{
  "num_hidden_layers": 16,
  "rope_theta": 10000.0,
  "qk_norm": false,
  "weight_decay": 0.097,
  "lr_head": 0.00639,
  "schedule": "wsd",
  "batch_tokens": 65536
}
MLP neurons of a small language model. Each row is named by its layer, matrix (down: output weights) and neuron, and shows model dimensions 16-143. Each number is 500 + 50 x the weight over its row's rms, rounded and kept within 0 to 999. Numbers have three digits each. A neuron's up and down rows have the sign that makes its largest values positive.
After each neuron's rows is what it responds to, as a language model described it from the Wikipedia text at the highest values.

L5.down195:505399502518416453491426483508457534506477594521528497485481528517475535549472473552439488509565578520459492534427418427422513569372524456523468534506458558450521473568407586589421559506496537509450430437585454450499431456522445454554586469460471555528543517590505443542576524482516522487412561469423546412444405501531445356553514505511521400503497437475473454509498438443454488502519
Responds to: Word-completion fragments

L6.down496:550495509532481461488538498522513475496500507476496427491484408394476487469483419542485502542406524505483428463539471493487432517555532501470520505503484430493584510440471459564460512530564455542594464494465522442639475435469471517539471486509521436461523415410473417447441494490499525478467534476513551535482451444507538535545460436501523427496501385491491590499462498540517527468568
Responds to: Second digit of numbers

L5.down61:539515453433460626502542574544517461564546592415537452511562545558560484527506491430553450556554442553542535523516500483587541445493429586512553417496447488552575551409452494497457474452464452439507546508405470512441507522529571556576499447473528574500522540525448586489439489517440447459516496367480515565458506544546550490489408550479561459552501485492428438506452595477508489500536
Responds to: Date parts in tables

L6.down275:516528516533396575549519436516542585497452517542491496546450496403453539554534472571497469543566470406532468491521471530421446455518580477481582552539558501468506570414560496490513554516531470538543507532444461548435487452550459504492494523441538509537539578443553618501461392490525426472415487513514641541552517565466508493488502497457498455508490410546559469483537492521529492500495
Responds to: Mid-acronym word pieces

L6.down369:479520475419494476489485439511407484559522517440476568447491491486534543435477522550472458504550528511495562523502361472506512426533499461457473452464453403529512462489403528486597539576512503485488565510508524384487500534557534470566560529497500483433561522555504439554551496443493508519608414507481535569538517516588499475494464452519445456595546518481566505549455486434549396523443
Responds to: Mid-word subword pieces

L13.down343:467453485486577470483382354440544438475436541479518469466553528475487479506526500415514446480527521542439433449510474489814456591491479464471566516452515532483491527470523483520495491536506550497486503446521484493501498451604521547536559362504538472454526519539479333479498418530516529468489508453480608515552477501501503494559524534509437523476517476559469414520499447531575498433604
Responds to: Table cell final token

L5.down365:546340512504469525439487448622524457572564541470451502475539430529520469564506483456584464456489554573465479470472518482617470470558463514548498510468409483555458472442483592495469523510462498555453599518495490511353457498447475599389554512544468571445594421514527479516464420462411541452582488525630544547490545575576565511584489513536521546504542491548489457523527380540500494483606
Responds to: Word-initial H fragments

L5.down239:496396501487527531464519487525484506573493434456503514475503453616538520515549432561498456576518485520511482545501508505589473444477533454525458522473524497426470504510521507477513545596487524465468483461489491521095482439536464539482501493495512514633424546540462444449549458493509436499547534533491549481423465478524453517492495492582450516488504477501517320506532504490455520516552
Responds to: Re- prefix, post-preposition determiners

L13.down9:627449478554479502529534576465594507487462459499450460516463506588443571455461457526567653499588466433431502507417572565492448478532451450459602521472501496519537475489463422529601455482460513511572486419512517511469437517487617561489504539516512481568462480497508481430464495495431441423484496468551470503562503475537534502512458471484658462562503466518495455475490495548523432490594
Responds to: Word-initial h, table delimiters